{"vocab_size": 512, "init_std_qkv": 0.031, "init_std_o": 0.00634, "init_std_up": 0.031, "beta1": 0.9, "schedule": "wsd", "train_tokens": 187700000, "steps": 3371, "dataset": "wikipedia_en"}
MLP neurons of a small language model. Each row is named by its layer, matrix (up: input weights; down: output weights) and neuron, and shows model dimensions 64-191. Each number is 128 + 32 x the weight over its row's rms, rounded and kept within 0 to 255. Numbers have three digits each.
After each neuron's rows, "fires before" lists the tokens most often just after its 100 highest values on Wikipedia text that the model never trained on. A number after a token or word is its count.

L3.up337:152151131119115087113118116115113073064141146124068095174146085164156105072098126092185114121146166167094100102160158169122152133171157101155131131101158177135143109124165166132102144153191137108062143155177162139190112137154169159105184151130165178078151135098113092117119146217115093077071137153144151112165128129137118090140126127154126090113064111132112144051123087089152161186134
L3.down337:129153118128136119125132123123146162169112142144152150163107124056158163091120167212076187103115117136110107198091156159061082116110125113069130179118101192154126097108149146148132141095138139116210165139142108118116071066136162120158127096133137188059118115160057115160164132155108152174143137093171140151130097143152108168145081154076103166081146134134140114084068114151185083088164
fires before: "ame" 26, "w" 15, "om" 14, "a" 13, "ie" 8

L4.up638:135156155116173096127125125107207145167151057102121092135077156162118163123130071114095080103119055110168131133113070135144078157100174216136080117113144147104158128152117062158122118106163130093170140137120117149125159114073147082134169160168132163117159140143070138107109163123165096140164145118075108173173116098140102175119131067148072116151134123125106161157104103157105141123100
L4.down638:143130127134163098048122146166128134084112135106163117118095162195093156112125095136130097129154100127170149133124169114173113113137107155121142151148133193158104099120137159151137090132182093110133196131099113078107175196108119136193108138097112142082105102113126085155154214157113139095150091130060128122103152131095143121140164086092090093129154103097144167130088124147150082069135
fires before: "t" 21, "ar" 16, "l" 10, "us" 7, "ly" 6, "um" 4

L8.up57:110118142098078097166089093162160119143118112186144154080087094169173125128137146078140119100127156090108107095119103159098195147141097141158132109109092160138135155077118089158120103132104089148165076160189084158146086136177147140111151132084148157144092099136106153063187108101140145125154159114116124137186120123161169112148112097189172113164158187121126100181060171211101175181110
L8.down57:152144118090187141121146172147108139118147106098094127169211124136078086120126092090104135093174094129158159126124136101188164157123150118163191129141174110155163097114168117118135099110126147137179113129174149106187126140048120159155105174159097095133096111140086095126068155143146065121133104144143106111097149115123164168082128139167135089097174176099166146066121096129142120098100
fires before: "." 22, "," 16, "6" 7, "2" 6, "4" 6, "3" 6

L3.up731:113109074130113147170137159141132136093148134178092095138105113158163103177098127079116185141136132162122057120124133167172054150131163203088138088137094168122162127078148196131103099147134141134114157131116160121115048135117123077147132149124138106128108138132121054129174174173159140086142138188112144105110151123143171096130121101118134117186105147114148121109089058108098098116156
L3.down731:161124103177125149158137173207070055126167169143117163175102100037140131184153182183088133164153086173133151114113147139168094135065155077102119176078135128115174090109112119136163139141158108102138077206162169138162115124073171119190155109072118145112093149117130097089198139174170159195128106110091083132118072128125129122130122130108093172073090139145146107146082118148159082111135
fires before: "ame" 27, "w" 19, "om" 14, "a" 13, "ie" 7, "h" 7

L6.up621:112132098150136129162143125138115134132138096152101171100068068119111124167114139064070166164174152133142171128108083129209105188098149170073108122181160097136124159074093036088089166156058130075121153116172143147133139155151153155145115174136150114119148192129126144114126151098152110108117143135168155146128152092102093180117117135111100112156125155132123192125100127116136116049109
L6.down621:146153087089125133171126107125109125129163130068145114154102131096104126107074159144133147153077114092175125097135249084069174151151128172132177131148108141056161123132072168149176105144087071150138111150172146119138173119169088132109161116188137133198149070126128143114136114127126163149091158162115193158111100154108111098086155128066125128140148123125121104124099133098081150123169
fires before: "is" 23, "r" 8, "as" 7, "an" 6, "re" 6, "e" 5

L3.up851:142148077117152089142139161125057116103098121111073152098143085133221064114149100148100107114145112087114139143075152158080134140112149123148120166110163120143122122082146148176145096141137163164155171164187120193131126171149101098123141082145164140168102156056188077144068152167144129111158132169111112140075131162065169189168153152133184181133154114165069144149076142056126150122133
L3.down851:132189138072151055119130147200076096124126114073232137086134107081082130132118151113164061067075177137172156097111105167083139056115138127177142144086122142116129111159082099173145091091107105119145143163106110107122153192131112148153146173113135100106068089152128120112185123130209114144172155169120126130124116122067058139128151161132116104095077176084126124120140162133083132115106
fires before: "m" 16, "ro" 12, "b" 9, "p" 9, "e" 7, "ing" 5

L4.up606:184187095087085163036133123118147106122109179128160099098147075128197079127134165166164144122091100025122122160140143193208161089136137141098158190135118161148095111097103136127099117112077144135160124122105078172124127126152147093095088140109115121096127149110168134101088140147126103117124115213090156119117106091103110091085154118142105145145179118107146168138138140097196159125197
L4.down606:101144193110110104127072144134083175126077186157129191126171132046147204130150086126127148180155111110129135138150124130172175129067107141173109096088101139149142132110144116153126096133112168133115116187088090138116112151135124064108153104154111124139159144141081084105124149174081104119115114129075115169064151143166089133160181118112132121146122142096130110142091126123156121134160
fires before: " of" 20, "es" 19, " St" 17, "at" 13, " S" 4, "," 4

L3.up131:107176145132131192141107134128054055049103159132127118162072147118125130143114102122103161130152093072118100106109151124135133131081150117162124143179157092128108131090091076156115124139174131148125147150143118133139156135148122139134108113118072180111152089189139182170049192144154105163158115115090166204145143118081174092134186168109100109154156076151082152141132138113147179123101
L3.down131:132088137110176183093163137155132180059176078128110107162102145082121127119136127058162181157179127058217156107104125128146126096113141079097144163118137186111147113097098160128178149082137129132106112135137161115116124121091123143138117112110186130139091127169154189112132212040107146182115145102131128105156160145124126118083185213139090136094073086112102163148136151132091181122102
fires before: "e" 28, "ic" 16, "t" 10, "i" 8, "or" 8, "f" 6

L2.up495:120144093154101150170143089165151151138135134165094077144154119167126121088178159129129099144148155118109131082123125140140158142109114172089121125128099131101067113164082181119176169113146156167121165097112142138182169128129145080186099137204157109135121103180118157136132108131111129039124126194065080113114140138074127096100147143093157130126147150160156104136135137136149113138090
L2.down495:171104141159088145102135118135144149179158118147158115181155149151133167136130136134131103176074150162166140084104065119095141170162101146140142131097114090147113141144120148067129093149085115180140101131123057181129122138108114120134125115092106112107128063085144131142173157147129081153132140166095129130128091141115115110100138173184079104128127107171149127138182147163162122183096
fires before: " " 50, "\n" 27, "\n\n" 8

L4.up98:224155107047120147130145120141117125132127131173158195095103112139193136070151125057102120113102110067131121099120083159084154115184148118100172152150147144113131101092084066167120175125147089152149122112168134080106169182123149093175122098131140164051147097104095141110094138127142165146139166113124101141135151126088123145124137111168153103170157167154132107146109164176173133148182
L4.down98:085123150159128117148190126139091179131130170156158079120091091117124110074120131101130104130155104118112136093118152105054124163180097117103149151102118104180099094174098099129136102131219135132162133139155099122133131100137144134158157096095155151178109178058105112107118089143173201171116129118187125104114178105069105129153069103162138154112188116169159125117094106151143196117112
fires before: "," 28, " the" 11, "." 8, " St" 6

L4.up167:164133096100091145169080090100094145133122134152137109113128109177149125083175135187156098208074125120146131164137170159159138102102123053113133133115150098114100101126137165122151138118122114152095136196164159161120156136128129116084079073091130198110133149078129070093118133155112136165088080095141116136104123082109172147089133142106177113154184146129075148057160129096195050082166
L4.down167:137098128142127124168088095128099094101136145132111186100184181091152173130148111130128159110173076080129099158142135083136173122113116184088155146086081131114180142123148146123052132077114155154128109101129083174079094162151068064119141090125139111099140191100111110120129100165161119128085156098123124085131152092153156130143152106122102103132145137128141147121162158121146164133119
fires before: " St" 35, " |" 10, " of" 9, " H" 6, " N" 5

L2.up70:159134165162096202098116131138160105143181150150187140175104142085145126078093103095136109102147159163095136155152131154181171130140140154115180169164110128110141126198121112067167127152139138108158186108107095171141132123162137118145146103087103129142170114073146172136137081110115120123089078094126125117134137090148141164128121119161149163113074119121119160095160118103095109119121
L2.down70:080113202057157174147062152147134130117214101123165137180034128097134080140100090081192112188142146106133113131143061184145125108137100098111085108113094092099125144165111092098081153168178113148116129152155134129129087084123108123168176136073086158139165113138129135166142139148134110121164116141120122087126088073109127122144092158194101159121160108108080160118156174168075105129127
fires before: " " 45, "\n" 11, " F" 5, " S" 5, " M" 4, " T" 4

L2.up816:135134120117148133170102179125108077127080095092123144151080102122128110077136154064148116121094085074121141129115207087110161067098132135124107156129161108111095132113151134131111142125172056218119119147170174129143118185174156088111103135130144102128119183113134173135061144131198160146151095120197109145101107126108117137146180095083162115117141177133094151189108083103178164121099
L2.down816:117201145124159111133141126153181161134077109109119121137144130025107068132076150090121171080124126087169097118103165172127088085074111086118090159105117120067154119087103129178156118076102114157137118112167179101164121195130075119107154151166139126146133168101131137144136129129167139203187102130164157136144174148072078166130141077093144157088113134132111109198103181115136164168121
fires before: "p" 43, "m" 32, "e" 4

L4.up775:110106148159102212133097129120130124136167145177138152167059184114139096179112145171087113160145167173086050124135149164094140122105098130099128132061102136114121160141119164143112062182135180119119146166054151122156149115137098110153174104111075130146122048069102161106151151158172142111175164167123121150104184044134142101115125132152081159129156150146111121140104112185137124155128
L4.down775:085135139166126205141117123116075055142186093156168110209055161104139125103150117103117102170136129126068147089165089135147103138099125139138108145117163151188132149167116167094172103173162107202122112158108095143170160158105093108083161073083088213079114111085112145164134123111153126119138146145117145121115140139150140112111075119169080105139059119087132154176115149172114094103126
fires before: "\n" 34, " " 29, " M" 5, " L" 5, " F" 4, " S" 4

L3.up54:158118095137069101115182162131132098111087156130145171111095111111134112123153118192142128088168170098119094113152129117123164097142114054098110174104185095109146149143183107141132128121099082172160196131166198152149124187092149070169125162134128087118112186119095156146157183094124161083163116101170086109173140101088114139154115142119133077099191208192059139163127119138120077102140
L3.down54:183166088117110143148161119162126177201080117145200064101097129104150171171093096083103155149077128106134087116088133105117077100099101094108161143105100069152139089103109150177124104108148157072165143101128150109109135118149136134134111186117139148148169163116140121138152160072160168130167124137187131118141139086117129118094155092152134103063161058197157118129055158132143117111131
fires before: "m" 45, "p" 22, "b" 5, "t" 5, "s" 4

L3.up86:098104103126165114140097145161156113122187130069162115109148162134133199154128053142146074123085085077157127132086141126198083121102011110123066122166146076114148129109092143169113134139118154128090184137163188150071195143103123111099088128092163171141105071126124120118113095144118117097191155099105133107131165129137128171104148128104143160139104109157150151099089148105165129140138
L3.down86:134062099119133178120077187168161135140051098083138132133088131173139164094144130115131043120122125066185153168098146085162108142084108131159111146109137067169146175122116087099202116132145174162109138159109106077115145093109095129118118146079142128096101174106098131135095181093100074118195153119162189159074089130151123088122123131130138121170095085112175128201103138161161104147111
fires before: "t" 24, "l" 16, "ar" 6, "us" 6, "a" 5

L4.up394:134097162119122153144109145151161106080108123113125152076145093081103096183166186114172136110135085076079170108096082087090157152073133172136145130109156129091148145143101152149079165131132102135131171104131088149152151190149147130139159145082154166190126110105115147126051187093123107132157138158119126105113144138118144177109163106136094144141143243148155127137093127089152056086149
L4.down394:110149108125134154180148110156127144036133134094140107073143082129168123145189154149165121123117141121156123094117196134151134071126144157157097170153117169128145148090134185115051117138051075114147136119187097109126165130077088145138143109091180130157119126094091126143100171122195128116160156131117127134175079143166093138189131100146114127123125179168111172145140098126142076121086
fires before: "is" 25, "r" 19, "re" 18, "ir" 7, "an" 7

L3.up628:130141143131186124148142145125092151151098109175152158114127120172183132164104158106101134138157087165126131140146140083157178158115118135102162124171159173115134153115097165167096127153183120138158100163104123081130093128121195060121158125159107180167186123166072064189182180100145162181138193108126139114166128131168198051149168140159134057135085100123099133099128154133170121057121
L3.down628:164081115145139100123130119177142137186086178138082097168156124133150121087099154110163118117111157149115132108173167131117081170140145160178125146090250163107110082127150132165089170072086131100114100209140195130145137113098083192160142145119164171161117082156107137088125129094158146148096197129178115177179090121128127138115130203166070128066121125177143086166144121100098074140104
fires before: "ame" 23, "om" 14, "a" 10, "d" 8, "ial" 7, "ies" 6

L4.up856:122118109177141161116111116124078107080164131160051137157115168081146138134119075091167101115162153168067126134094137113082151106092117131130086133085116072115117133148120171153117111129128193115120132089126161085120141105124137101120131169126121087161157119105094188130088193178150137120124144162125147122138149106108123051109078141108078146131171155154077147155171185213131150151134
L4.down856:123168134148137170183161139139171106130128154136162125223104131137134089082094174135159129170156125162101108097160092155157093067120116157133151144105146081151118096172155083123137113225098121121114098167106096151146115110097124061120131075099102155140140110118167117067121131119158135076097147141085106096154190177179092122067134084158136130148073084092179123155169161106135140143107
fires before: "\n" 58, " " 11, "f" 5, "ed" 5

L6.up871:131120128099160124151096115105127131129177152092120220141187167128135106115154143088212191181154106181129109118122127132131115216065129134121035109086169198179078188080099102096121194135154138115089117168141167115145115146082200141117129143147174162181102119094097129143141150124150162096151183187171115125128132112123145141120109164126141103147095116086065103147138112148084131083173
L6.down871:142169150094068134102090116111114127159149088108156103135126048167116178172188077102089109176148137132107147072106186110138106131144088143175136132141117174143093154140155118075158140134144129125122117126154086182068141139120105115148205078138164130171100106100152139102137092167149103098183181130155098112156111137161133201061107072077092168124137154184098067121173103086148142124168
fires before: "as" 24, "p" 9, "le" 7, "av" 7, "v" 6, "e" 6

L6.up687:079129143145104146091106086147080166157153131169156109159101167107112136108129143123123078115138176147092123064090094203160145047119147138130149078084104164082122148154159101144117179189131150148099158091082117152153146162163214091199133126136087141142132084082116174098128102153123115131165202158136134100095165098128154116117125105095137159101112104125100120131117208177105083235079
L6.down687:091135134070111187126103152152124074147142149127127142176079122067168117097123156143152104145142146126067179120169089117127105122120131094176106150076166120179102110138125125175171177200148156153124140148086106131138078179112091119098146071101107156062115071098168150135153129095130115163055111127178133130133122108188108136094104098158084088171132163075129119093131138154127121138080
fires before: " " 33, "\n" 26, " N" 5